config = dict(
    hidden_size=384,
    num_attention_heads=6,
    bias='all',
    init_std_qkv=0.024,
)
MLP neurons of a small language model. Each row is named by its layer, matrix (up: input weights) and neuron, and shows model dimensions 288-383. Each number is 50 + 15 x the weight over its row's rms, rounded and kept within 0 to 99.
A block is one neuron, or neurons of one layer that tend to fire together. After each block is what it responds to, as a language model described it from the Wikipedia text at the highest values.

L11.up224:53 62 22 19 59 36 43 63 63 36 42 45 73 71 43 62 64 49 87 64 54 39 33 48 37 50 34 50 59 40 38 61 33 50 33 31 27 42 64 84 24 43 41 78 44 36 65 48 47 33 76 66 62 52 32 39 74 61 55 58 41 48 62 43 65 83 66 68 43 37 74 38 38 36 44 56 44 47 57 79 36 74 29 52 49 37 60 40 58 64 45 55 30 61 51 71
L11.up240:46 34 75 29 33 61 72 64 82 43 75 24 52 30 64 33 56 55 51 46 50 42 54 61 42 44 68 72 62 51 51 58 81 47 56 34 57 47 55 10 47 19 31 28 11 30 37 54 35 46 56 38 30 63 47 39 49 41 50 57 41 49 35 47 40 21 70 50 49 49 56 46 31 70 55 53 48 72 56 75 49 46 55 58 61 37 59 47 61 61 59 49 51 66 59 41
L11.up326:43 41 54 64 40 56 40 65 46 42 61 48 31 50 65 45 52 50 50 76 53 32 62 66 45 47 50 32 88 45 44 61 41 47 13 45 51 74 55 46 35 69 57 59 29 62 47 66 50 50 67 40 51 37 51 48 43 36 71 21 51 43 39 47 26 57 59 44 44 25 63 60 56 98 46 35 42 34 54 48 71 41 46 54 49 22 50 42 80 25 59 41 49 36 44 79
L11.up557:60 67 39 48 50 20 60 83 67 36 65 66 57 43 66 60 57 21 26 56 56 39 50 47 39 59 44 38 81 49 65 74 49 47 70 63 52 66 15 65 69 54 42 46 38 48 70 57 29 41 32 73 50 54 52 58 26 45 36 38 34 68 32 57 24 58 47 61 80 33 77 67 46 56 24 39 27 53 45 46 28 40 30 46 58 52 35 34 43 11 45 71 37 43 64 70
L11.up746:59 37 56 58 35 44 42 24 36 43 96 60 47 59 66 59 33 36 65 63 49 30 52 40 60 32 46 69 28 48 54 48 68 24 59 46 44 39 17 32 52 54 56 34 44 67 52 66 59 35 59 38 49 55 41 49 44 50 34 72 38 40 27 30 50 51 45 34 48 52 38 52 55 44 68 57 59 53 16 69 56 73 62 47 54 45 57 71 89 57 46 46 46 62 49 67
L11.up919:61 55 28 37 62 72 42 41 30 38 52 35 20 53 80 37 43 42 61 55 61 84 61 18 36 42 51 50 71 53 64 56 61 19 46 44 33 70 50 62 62 62 47 42 41 35 50 63 60 20 56 74 88 54 85 39 29 15 47 42 44 57 68 58 48 39 71 29 61 38 57 58 39 65 81 72 51 43 43 42 53 45 54 52 72 68 54 30 23 46 78 63 49 58 37 51
L11.up1063:40 53 64 61 39 36 72 62 46 34 46 35 71 48 64 32 19 45 76 43 18 71 49 41 24 55 49 57 45 67 28 45 82 45 62 27 65 49 37 61 35 45 36 65 54 33 43 53 39 39 52 42 59 73 31 58 26 24 58 74 64 37 48 43 32 57 47 53 36 37 48 56 66 69 61 68 54 44 40 50 83 79 49 81 69 62 61 16 46 61 64 30 48 50 52 60
L11.up1265:73 47 51 49 41 65 42 38 54 34 56 51 66 61 23 36 57 62 65 47 45 40 64 54 51 63 32 63 50 40 65 42 34 55 64 54 39 47 53 47 59 42 51 40 04 57 39 59 47 44 63 82 52 45 54 78 29 63 33 55 77 46 48 32 58 33 30 43 68 53 29 46 56 63 34 31 50 37 45 43 65 55 52 44 52 27 93 50 50 53 78 48 47 53 53 59
Split word-initial consonants

L11.up41:39 31 46 43 26 35 63 53 55 65 63 46 50 31 89 70 38 51 45 72 24 41 59 56 32 42 35 17 74 22 39 50 30 44 59 47 67 59 57 39 52 36 20 56 33 61 16 63 65 40 65 73 24 45 87 35 31 44 41 93 45 17 65 86 64 58 29 77 32 51 55 25 58 61 50 53 37 73 54 21 81 26 58 60 32 43 43 33 73 51 32 71 58 58 66 35
L11.up174:80 40 44 47 62 80 45 57 46 56 45 60 27 57 64 35 55 44 35 44 56 50 40 81 37 39 58 50 74 34 57 38 55 53 37 48 54 63 44 75 30 54 61 60 39 59 27 24 66 52 71 40 77 51 42 60 45 47 67 60 25 49 65 43 71 35 44 54 29 46 65 47 59 45 19 55 69 45 46 78 43 53 34 46 44 54 53 66 41 39 60 50 39 75 61 63
L11.up495:48 36 49 43 38 54 35 41 99 46 56 64 35 67 52 48 62 55 78 57 69 42 71 73 47 40 41 46 67 67 43 58 64 41 58 38 25 54 33 69 42 51 34 66 65 47 47 31 27 40 58 36 58 58 57 23 53 46 20 54 51 65 53 49 50 63 31 62 58 36 38 70 43 62 25 62 38 26 69 35 56 28 56 50 47 56 16 47 33 28 30 60 55 65 53 49
L11.up594:65 47 34 73 23 42 23 53 51 63 71 54 50 66 59 70 50 35 58 57 36 42 27 44 72 48 71 51 67 63 39 59 39 49 54 50 73 61 65 29 74 38 15 55 52 39 53 57 50 24 62 60 60 31 30 45 47 42 34 48 69 51 58 76 47 35 58 65 47 34 17 34 78 35 19 64 11 41 50 53 73 37 43 00 56 47 50 56 43 40 63 40 43 56 54 50
L11.up782:42 41 85 53 26 63 45 54 29 37 67 64 51 68 58 37 44 60 44 68 63 62 37 70 37 62 43 28 31 21 52 40 42 55 64 62 73 54 64 55 46 28 46 56 29 47 55 53 31 62 57 52 70 36 50 51 57 38 35 33 29 11 75 31 52 65 66 41 67 55 78 24 70 49 67 34 54 55 46 56 43 53 54 50 81 32 43 50 51 34 57 40 50 40 38 53
L11.up836:27 25 48 57 66 32 48 25 38 56 74 59 47 35 48 41 67 25 61 60 50 53 55 52 44 31 48 35 69 58 31 57 56 36 64 58 54 45 53 48 55 37 59 62 60 66 47 64 68 43 46 59 40 45 31 44 61 49 34 72 26 57 69 41 58 71 64 47 44 30 41 56 75 50 20 89 57 38 66 36 51 58 55 36 70 50 29 45 29 30 24 34 54 16 42 54
L11.up878:48 62 35 47 69 67 75 07 56 60 66 52 34 52 35 48 71 39 61 38 30 58 50 62 79 45 65 65 46 29 55 37 48 39 66 33 75 51 55 38 83 45 60 52 59 58 49 45 67 54 63 37 54 44 30 42 51 73 60 56 33 22 42 31 42 17 07 62 37 39 35 31 68 63 55 39 75 61 59 31 56 41 56 33 45 38 52 52 52 46 56 56 48 44 40 54
L11.up1397:53 52 50 44 49 39 44 37 47 54 49 50 46 46 33 49 32 41 33 69 36 59 79 46 56 53 51 40 77 38 44 49 77 18 57 54 46 33 77 28 94 84 20 64 44 92 44 26 43 52 73 45 24 75 63 35 39 51 67 67 44 48 58 46 62 66 56 52 36 39 51 51 33 37 24 36 32 60 14 41 37 35 38 74 32 72 54 19 33 50 58 40 59 45 46 45
Line break after headings

L2.up14:44 58 41 69 74 37 56 53 48 57 58 55 53 41 69 40 32 65 68 28 64 31 50 51 31 70 52 72 63 53 46 52 48 70 56 58 37 49 33 48 52 48 33 73 61 47 40 44 53 28 64 59 41 32 35 49 44 42 37 53 53 35 35 64 28 57 48 27 49 70 72 26 30 35 34 58 82 41 46 34 47 42 63 46 33 40 42 62 52 44 64 67 39 81 80 66
L2.up147:54 66 48 58 50 48 67 40 38 67 67 39 44 58 31 45 43 18 35 44 49 76 52 55 61 41 66 69 41 16 52 71 70 42 63 37 78 45 29 59 63 62 52 39 33 48 63 37 57 67 46 57 58 36 72 54 30 26 56 68 66 78 50 30 54 51 76 63 55 34 73 51 59 45 41 83 55 44 32 62 18 56 78 67 81 33 48 60 31 29 41 37 58 41 13 73
L2.up412:48 36 45 28 38 61 62 57 39 59 64 32 46 81 47 45 47 62 51 58 19 67 35 25 68 47 47 45 48 10 47 41 30 47 34 49 61 26 68 54 51 61 42 74 39 49 65 34 49 63 31 65 74 37 41 44 45 36 46 45 43 36 50 52 47 37 48 45 55 25 39 55 43 58 47 46 27 60 53 65 49 27 48 62 59 38 37 14 69 59 49 31 46 68 42 58
L2.up576:46 65 79 54 58 63 74 41 84 63 21 61 45 74 34 61 46 21 35 35 63 71 40 30 32 56 38 51 48 39 48 37 67 20 64 47 47 16 33 51 54 70 56 76 59 25 63 43 36 64 33 24 71 38 40 45 44 54 67 43 52 24 36 68 78 61 55 44 38 40 65 30 42 55 55 58 37 42 50 41 49 65 44 46 40 85 33 39 45 44 39 66 62 78 66 61
L2.up581:46 62 62 55 37 41 57 49 39 53 78 41 50 36 47 46 54 41 46 59 42 69 44 59 51 63 59 37 71 54 33 41 59 41 74 17 56 18 49 43 74 55 71 43 45 57 48 30 53 51 47 54 31 61 78 44 53 48 60 53 51 62 57 73 70 46 37 28 44 37 46 50 39 41 49 78 36 57 59 19 57 67 70 39 59 47 57 48 49 43 36 38 35 61 45 53
L2.up1069:53 60 81 33 57 64 56 71 26 62 32 57 53 75 33 62 55 65 32 49 60 50 38 28 59 50 43 52 64 81 61 21 54 43 57 31 50 50 71 35 62 37 29 79 83 41 50 44 62 32 94 52 68 68 28 61 63 58 51 75 56 13 34 78 44 65 64 54 33 41 69 39 55 57 24 58 18 38 51 41 27 44 78 48 82 50 51 40 36 45 69 42 61 50 71 46
L2.up1248:63 34 47 32 49 79 45 37 23 51 35 74 39 35 57 23 42 47 51 66 05 46 60 62 35 48 45 54 76 49 24 39 13 13 63 66 27 51 55 54 73 27 61 48 51 38 57 41 53 29 59 51 59 71 47 39 90 61 43 48 73 33 51 45 28 25 34 34 64 36 77 37 53 57 62 52 37 58 81 29 54 48 43 44 65 40 56 38 41 43 40 32 64 39 54 58
L2.up1314:59 50 70 49 54 44 53 30 39 30 58 28 45 73 68 45 39 70 48 60 59 30 52 64 22 60 63 44 73 50 21 43 34 40 98 52 48 47 39 66 46 66 52 64 32 45 57 35 33 50 64 55 52 61 60 54 52 49 35 56 34 38 21 32 45 54 45 74 54 45 26 38 39 47 19 51 68 28 36 34 40 18 76 53 48 51 36 90 26 37 42 65 62 86 20 49
Standalone two-digit numbers

L10.up560:62 49 58 27 53 40 62 45 87 75 49 60 52 55 59 34 68 52 23 62 59 66 48 33 43 40 32 61 56 35 50 68 36 31 56 22 53 39 57 36 33 62 31 47 48 90 31 73 65 63 70 35 63 32 41 53 52 43 49 75 35 67 72 49 59 49 52 68 31 59 69 36 85 62 65 59 07 61 59 28 45 75 60 47 65 23 21 28 49 51 45 60 38 28 68 35
Headings and w-initial pieces

L10.up423:62 39 67 61 34 28 38 48 41 55 63 37 75 62 68 78 58 37 68 37 26 55 69 70 67 63 28 45 44 18 66 61 53 31 46 51 27 55 79 26 49 42 41 61 44 56 56 75 57 51 59 45 38 57 41 46 42 00 57 45 43 70 46 67 55 38 33 47 51 53 28 47 43 56 62 29 39 60 67 63 76 84 50 43 69 46 57 38 03 67 86 62 47 43 39 41
Year slot in dates

L2.up231:49 42 61 57 43 59 66 43 33 57 81 64 45 67 38 41 37 63 55 46 48 59 88 31 30 67 61 55 33 52 53 66 49 32 24 36 53 46 42 49 45 42 48 22 32 42 16 15 90 58 51 53 61 55 67 37 21 23 50 73 54 62 69 40 52 28 45 11 40 34 38 32 58 73 51 54 39 78 10 47 42 60 41 61 74 35 54 79 20 53 46 46 31 35 49 60
L2.up506:71 75 60 22 38 55 31 46 55 56 48 91 84 35 54 61 57 40 76 60 49 83 31 54 38 46 48 53 43 57 73 59 52 50 45 27 43 48 33 50 49 08 45 62 40 55 55 38 77 51 42 51 59 41 35 26 57 26 64 40 35 53 63 67 50 40 59 53 52 48 36 60 39 73 32 48 34 58 54 82 38 25 60 20 67 33 55 37 47 49 44 55 24 40 50 69
L2.up655:56 82 73 28 46 49 54 36 30 64 70 42 41 41 39 42 72 57 33 35 15 58 29 40 23 56 51 33 76 64 59 51 63 29 25 57 62 25 59 59 75 37 76 46 58 60 25 73 49 57 66 29 52 20 34 56 32 48 67 37 75 43 61 54 61 44 52 47 29 38 20 73 51 51 49 39 29 32 61 55 51 55 56 06 42 41 59 23 40 46 75 23 53 59 54 43
L2.up830:63 57 46 42 59 75 71 49 56 27 51 39 47 40 59 45 50 65 40 81 47 28 56 26 69 48 49 48 28 75 30 38 69 45 46 22 38 46 49 40 57 58 42 49 48 36 38 42 39 50 44 33 59 43 68 47 44 59 57 34 25 51 60 33 61 22 60 64 66 22 40 52 49 52 49 68 72 30 60 53 56 38 32 23 83 64 57 54 38 73 46 54 49 76 67 49
L2.up841:57 63 46 48 65 83 34 48 67 74 62 59 84 57 59 44 72 60 47 76 61 50 57 56 13 60 48 47 48 52 47 73 60 58 39 47 75 64 54 57 48 49 36 52 27 58 34 48 85 48 79 74 55 77 32 59 69 41 56 61 38 50 48 60 44 83 73 54 51 19 17 48 75 62 66 57 48 80 38 26 43 54 58 61 38 57 41 47 61 52 39 47 64 48 43 51
L2.up884:59 53 71 43 51 71 43 69 24 28 47 56 59 45 57 45 60 59 32 24 35 40 56 67 49 49 39 45 34 62 39 35 61 39 39 45 61 74 45 41 68 31 84 58 43 46 50 28 74 39 25 70 41 30 65 44 24 42 35 55 53 53 46 36 44 43 41 52 59 22 40 64 71 54 26 41 64 52 35 65 10 68 60 47 66 56 19 31 63 47 43 87 48 43 53 62
L2.up890:60 49 57 22 72 34 42 53 66 64 70 39 33 71 40 42 60 60 76 49 54 59 34 26 21 28 69 28 17 35 56 24 64 57 49 51 36 54 36 58 22 28 36 47 33 19 43 43 50 53 54 31 50 63 31 41 52 54 33 45 33 53 66 50 37 41 57 34 76 33 12 44 38 50 49 39 63 27 40 18 73 20 49 55 71 57 69 63 34 35 48 70 53 72 48 50
L2.up1348:51 67 68 14 51 43 56 38 33 54 58 54 52 89 62 57 53 37 39 39 53 31 41 44 17 63 50 51 33 76 49 58 21 21 21 60 63 56 43 53 57 41 44 38 40 44 32 37 77 63 68 53 42 64 48 35 57 34 32 47 34 36 47 48 40 55 50 42 29 43 49 51 46 53 34 38 57 78 29 52 45 27 73 49 62 70 45 47 43 76 56 77 46 38 43 56
Letter C word-start

L11.up481:50 58 42 44 30 50 55 72 49 44 48 49 66 76 56 36 52 51 61 45 38 45 46 69 49 59 78 62 47 35 59 60 22 64 63 38 46 55 64 45 63 59 55 49 47 50 59 49 68 41 59 53 32 48 80 74 68 49 57 44 55 53 45 08 58 56 50 42 60 41 70 54 58 56 85 50 40 54 52 68 61 56 79 52 60 60 79 51 45 49 56 35 60 42 69 29
L11.up569:48 72 07 21 38 37 44 80 52 42 56 41 46 32 49 34 39 51 49 38 55 20 49 69 54 39 49 55 26 59 54 66 29 45 42 64 42 57 57 40 37 44 29 64 57 58 57 70 49 15 54 59 66 72 50 38 54 41 46 54 28 43 64 40 49 56 54 67 42 72 60 38 38 69 42 51 60 75 59 37 41 44 52 49 72 34 59 32 36 94 77 58 44 50 44 56
L11.up652:36 75 52 26 57 36 80 53 40 36 29 36 43 67 32 31 54 76 44 35 48 20 56 39 39 58 54 64 39 28 44 60 33 27 50 72 44 75 36 58 34 63 59 60 65 45 55 70 40 22 50 64 66 53 47 55 55 59 54 37 28 52 46 52 56 53 78 40 59 44 40 24 54 60 54 15 30 71 38 80 73 54 73 33 29 51 55 47 53 47 73 66 78 67 25 54
L11.up690:31 34 59 56 37 41 54 34 16 36 59 58 37 54 32 47 61 50 62 49 58 80 50 72 26 57 38 56 61 27 39 37 51 34 48 38 61 43 27 62 36 36 72 36 94 71 55 65 50 34 43 52 50 30 44 59 46 59 55 52 35 71 56 08 36 36 59 27 61 51 58 40 30 23 53 50 22 76 54 50 55 37 57 94 47 64 57 39 76 58 41 46 43 38 28 39
L11.up1089:69 49 37 25 36 34 42 50 56 59 32 44 65 70 30 51 58 43 30 70 48 43 51 30 69 79 40 65 46 08 81 12 55 33 37 59 43 77 31 55 50 59 62 56 67 46 69 55 27 77 45 50 26 48 36 61 67 77 49 56 61 31 35 27 57 39 62 51 48 61 42 55 57 60 34 28 33 66 42 49 69 50 47 60 51 63 50 24 25 49 76 75 39 68 58 39
L11.up1096:48 59 43 53 59 58 45 38 37 42 45 31 61 54 46 51 51 36 43 36 54 34 36 42 64 45 47 41 25 52 50 68 51 72 52 73 80 50 58 38 59 57 43 63 37 50 59 62 56 67 47 75 54 58 52 48 50 45 71 59 26 32 30 34 57 73 61 66 58 28 59 64 77 60 27 47 64 93 67 43 45 42 71 35 57 71 75 48 45 55 53 54 36 47 25 44
L11.up1330:65 61 43 45 42 63 24 70 55 58 50 82 37 53 36 36 46 23 54 12 35 59 35 38 18 46 38 76 62 56 07 36 60 44 55 54 54 36 27 58 50 38 36 49 54 77 48 72 54 32 44 19 29 80 68 54 30 45 63 54 80 49 43 91 74 23 46 59 54 80 49 53 57 32 65 66 72 36 58 48 51 78 71 70 43 75 39 67 52 56 40 68 40 59 25 30
L11.up1406:48 77 50 55 48 40 42 26 42 55 28 47 44 64 50 50 47 29 41 57 51 48 29 57 75 39 54 38 70 64 65 56 55 49 61 40 18 31 76 47 75 30 49 58 46 39 80 37 32 48 61 06 55 91 40 53 55 49 39 73 23 45 47 44 37 49 67 34 38 72 35 36 33 55 64 28 30 49 54 76 34 78 66 32 41 48 29 37 42 48 39 61 45 36 25 16
Day position in dates

L2.up139:65 51 37 38 59 40 50 54 63 71 66 54 58 58 48 32 57 41 54 58 40 49 71 69 41 66 71 61 50 64 40 60 77 75 48 40 45 38 21 52 12 57 39 47 48 59 65 28 64 54 61 58 39 50 54 37 58 45 29 41 41 54 39 32 42 24 19 45 61 36 55 39 50 58 37 63 31 62 50 65 43 56 56 75 62 40 64 96 59 46 54 56 34 57 47 46
L2.up384:51 55 57 38 63 48 80 32 38 49 52 79 51 50 50 33 47 50 75 44 40 35 70 60 29 57 47 63 52 91 42 65 65 56 53 72 52 13 39 31 52 44 72 42 62 43 58 45 57 51 44 06 36 38 61 41 63 23 57 83 60 58 43 70 24 43 54 70 40 43 42 48 52 58 63 56 60 40 48 29 35 38 67 65 41 54 35 44 43 40 32 87 58 35 48 57
L2.up514:40 60 40 79 36 48 56 35 59 60 48 70 59 41 33 60 65 71 79 53 54 45 51 35 34 73 57 84 62 47 72 44 74 41 22 63 40 56 79 12 33 92 66 50 56 58 49 28 55 42 49 51 48 50 45 49 69 61 67 41 59 53 73 51 63 73 21 56 24 39 60 22 00 54 33 53 27 57 38 28 61 34 50 52 47 51 48 52 40 38 63 64 75 66 49 33
L2.up521:71 68 74 40 33 67 44 60 52 58 65 58 51 36 77 19 46 86 30 71 59 38 65 49 23 50 40 72 63 45 35 53 43 21 50 51 43 47 66 41 45 79 54 45 55 72 50 42 55 42 32 44 48 42 51 68 50 43 50 11 59 45 34 42 67 60 76 30 39 65 51 50 71 47 84 36 41 38 63 57 74 67 55 38 55 73 74 57 48 60 53 46 44 45 54 40
L2.up1232:54 51 44 37 46 70 36 65 63 60 84 61 72 39 68 47 65 44 60 48 18 74 42 23 47 59 06 60 44 89 56 67 42 49 51 93 69 51 60 49 40 61 46 51 52 41 56 61 46 43 54 46 38 48 50 40 63 54 42 30 22 24 35 58 51 49 52 43 32 53 36 59 28 41 73 76 63 53 42 36 72 48 29 47 53 76 52 74 84 40 47 67 48 52 41 13
L2.up1324:63 45 76 47 41 53 50 72 47 42 49 31 38 69 52 45 61 30 51 22 26 49 79 52 39 61 48 52 36 47 64 63 63 46 19 41 44 58 34 47 33 65 59 44 46 64 54 69 46 33 26 57 69 16 62 57 37 53 53 47 35 40 67 55 36 50 54 49 21 60 64 44 37 65 68 65 16 30 71 59 36 57 28 16 58 57 65 38 78 39 33 53 76 50 47 57
L2.up1428:85 63 51 34 57 50 43 51 53 64 42 54 27 36 33 29 27 46 64 34 37 31 53 34 46 50 43 40 35 59 45 31 56 43 43 59 35 46 63 41 38 73 22 55 31 41 43 50 34 50 66 51 51 42 43 45 51 58 42 74 39 46 39 34 51 54 51 57 73 51 30 59 33 66 58 52 44 42 53 31 42 54 61 67 57 13 46 64 44 54 78 49 49 29 28 53
L2.up1519:63 58 32 54 26 62 57 66 42 60 57 77 49 62 65 30 31 57 60 46 53 57 33 63 48 57 47 52 63 79 69 22 67 89 22 57 37 28 50 59 42 42 24 43 60 86 46 50 59 47 48 69 54 69 68 71 88 77 61 70 50 30 33 39 46 38 49 56 53 83 28 39 32 67 56 55 51 37 45 51 17 43 66 54 57 45 51 68 51 45 50 49 52 44 69 56
Paragraph break tokens

L2.up207:66 67 54 59 68 45 79 37 38 61 35 42 60 86 44 58 35 53 47 52 48 63 33 55 39 74 45 41 30 45 13 46 46 71 66 32 49 47 44 59 36 36 45 67 33 69 56 63 39 46 69 69 56 59 66 44 60 51 66 69 17 30 60 60 67 51 62 44 45 60 93 38 45 38 72 33 07 43 48 55 23 56 33 47 38 45 41 48 50 32 62 29 52 55 70 57
L2.up376:55 65 47 41 54 47 56 42 38 22 43 57 30 64 77 34 36 58 41 40 76 54 46 48 36 65 64 40 61 74 37 61 52 29 53 54 47 35 48 39 77 41 34 52 49 66 59 51 45 53 73 31 39 66 66 61 73 31 22 61 41 40 81 57 60 68 43 48 54 45 61 55 60 62 31 74 66 15 59 60 25 50 67 62 35 65 29 51 70 48 65 53 48 69 49 40
L2.up587:46 45 55 29 68 55 71 28 45 64 54 89 77 44 43 33 41 44 55 60 56 78 39 62 45 63 53 55 58 75 53 64 41 47 62 52 73 42 34 51 25 60 48 36 38 54 20 12 16 89 59 62 35 48 71 38 56 59 52 55 50 33 52 49 44 38 55 46 56 44 36 47 36 45 75 37 56 27 57 29 39 74 40 56 38 57 64 46 56 55 41 56 45 61 38 53
L2.up674:75 60 54 51 52 45 45 59 69 59 39 53 40 38 65 52 47 82 54 40 40 56 54 50 49 51 64 57 30 24 51 66 45 37 44 68 55 43 45 25 60 43 36 34 37 50 65 38 59 51 39 53 38 64 33 72 72 70 36 36 38 56 46 53 55 58 66 25 78 69 14 33 39 37 02 80 66 42 42 40 48 57 37 75 37 52 66 30 60 56 63 62 60 66 47 24
L2.up947:41 50 73 61 45 44 54 64 72 68 63 60 46 34 54 39 50 64 66 55 76 55 43 37 45 52 44 30 54 36 47 57 46 33 43 27 48 23 68 52 53 33 69 57 72 65 38 42 46 68 49 77 38 50 22 68 68 22 48 66 36 53 51 61 69 34 65 57 62 71 71 41 46 38 73 69 78 55 64 47 55 63 66 54 40 16 65 30 20 55 89 57 53 32 56 51
L2.up1024:49 70 79 42 44 47 42 19 56 63 32 38 70 60 54 30 14 56 35 62 64 54 55 50 42 49 37 64 62 61 56 70 55 76 27 39 48 56 43 34 44 38 55 59 62 50 45 61 36 36 58 58 50 82 39 47 33 61 58 67 66 75 59 56 57 55 69 41 75 33 68 51 71 41 28 49 45 35 43 56 38 55 39 38 31 48 37 41 48 31 52 40 47 18 63 71
L2.up1113:67 59 38 45 40 39 49 37 58 43 55 40 68 64 50 36 51 59 73 44 68 49 63 38 36 52 58 45 57 80 61 40 65 50 47 49 41 57 31 47 49 83 66 44 51 56 48 56 38 39 55 56 46 86 55 26 43 52 60 38 60 53 66 56 71 58 48 39 77 33 41 35 42 35 45 28 59 53 54 63 74 39 50 27 39 45 61 64 66 26 59 37 59 57 57 48
L2.up1238:48 61 31 42 63 46 47 51 49 64 41 47 49 46 72 79 35 51 44 66 69 58 60 58 41 46 27 45 56 74 45 50 67 70 71 47 47 29 59 69 78 34 54 49 69 48 38 38 42 84 52 57 22 69 54 77 54 54 21 77 56 41 55 60 80 64 38 33 60 57 46 47 58 54 42 52 52 46 73 37 13 27 43 60 41 46 61 55 46 59 15 51 54 72 49 72
Clause-linking connectives

L11.up11:38 61 13 74 50 26 56 45 33 68 46 59 47 34 63 34 42 46 78 31 23 65 40 60 29 66 40 53 48 51 34 33 63 38 53 43 43 45 46 31 71 48 48 35 54 61 33 80 35 41 55 37 43 45 41 62 50 37 33 65 41 49 51 50 62 57 66 47 72 69 75 51 68 40 57 68 28 49 55 61 41 51 71 79 63 61 46 66 62 16 70 85 38 24 43 57
L11.up46:62 72 52 07 14 28 47 46 59 47 38 34 61 33 25 88 35 66 40 55 61 45 40 52 67 48 68 55 68 20 35 31 58 56 77 63 59 69 62 70 16 30 71 66 37 55 59 45 37 36 54 44 68 49 50 49 66 59 46 68 52 61 38 29 23 51 51 78 75 65 71 45 49 73 53 49 68 33 41 51 51 36 55 47 37 23 26 35 44 44 43 35 77 49 65 18
L11.up238:57 59 84 34 37 67 33 39 52 35 86 26 62 54 26 45 40 14 25 55 56 65 53 32 47 36 50 72 37 52 53 40 38 41 74 53 37 44 36 57 52 21 48 51 58 66 77 37 26 56 68 63 62 57 67 47 75 64 25 55 44 65 84 45 37 38 57 31 63 48 56 71 35 57 50 68 42 44 51 62 26 57 62 55 49 85 28 41 38 56 71 66 55 55 41 43
L11.up275:63 54 56 47 41 56 70 75 21 61 97 71 52 33 59 45 40 62 59 58 51 74 41 58 61 60 34 39 70 74 54 69 07 42 51 48 38 53 70 65 40 46 35 24 36 55 28 38 77 23 74 40 34 52 76 36 70 49 52 44 65 37 44 51 65 54 69 58 34 44 55 34 65 53 47 64 38 48 48 51 44 55 50 20 59 22 33 53 38 37 35 63 56 52 43 51
L11.up305:64 60 46 38 49 26 43 51 18 53 71 79 65 48 53 36 85 56 56 57 71 54 43 22 65 61 40 72 48 34 64 40 21 57 83 30 63 71 50 39 69 81 54 51 55 68 42 19 39 38 57 77 24 74 67 44 40 47 44 35 35 72 34 41 48 46 36 19 54 34 42 55 58 63 51 49 66 62 45 64 64 59 49 47 52 47 30 48 61 56 60 37 58 57 27 63
L11.up696:55 72 41 52 72 37 72 61 78 51 45 38 72 63 46 64 29 56 40 40 63 61 47 56 68 70 55 50 29 48 39 64 59 55 49 45 35 39 80 42 57 72 56 54 34 49 32 43 57 43 27 59 52 29 59 38 76 31 47 56 47 61 42 53 29 43 45 25 64 57 75 23 23 29 33 58 32 44 13 35 62 36 27 77 49 69 25 33 45 67 73 54 65 50 84 26
L11.up1017:42 60 27 36 68 61 65 66 39 40 39 50 41 34 35 23 34 33 40 66 55 46 63 49 50 42 47 37 57 22 76 54 27 50 28 42 27 49 65 55 43 58 67 50 30 56 46 36 69 43 63 48 47 48 49 45 47 48 49 54 21 49 68 50 40 52 59 40 59 75 60 53 40 36 64 62 35 22 49 58 48 47 49 35 42 57 26 62 48 36 49 41 99 31 80 28
L11.up1509:58 58 91 68 51 12 78 52 21 47 57 27 73 44 46 33 71 73 36 59 57 49 46 56 63 65 68 33 34 54 43 38 76 51 45 42 48 79 72 57 59 68 81 56 55 57 45 50 64 41 18 41 61 55 52 20 47 60 43 40 77 53 54 43 60 35 79 35 56 55 47 57 20 36 53 46 27 00 25 39 62 53 23 43 40 74 46 66 58 80 57 35 82 40 68 51
Clause-opening subject or connective

L10.up428:68 93 58 70 68 36 56 36 47 47 45 61 41 36 61 80 54 49 57 48 57 49 87 32 16 36 40 60 58 70 47 63 49 58 63 71 44 23 28 59 44 34 51 73 48 77 56 50 31 53 65 22 56 41 44 44 66 46 41 34 71 82 52 31 19 55 64 44 51 54 34 46 54 64 46 48 42 44 50 53 45 38 65 54 40 19 60 69 54 77 50 28 53 36 48 40
Clause-opening adverbial lead-ins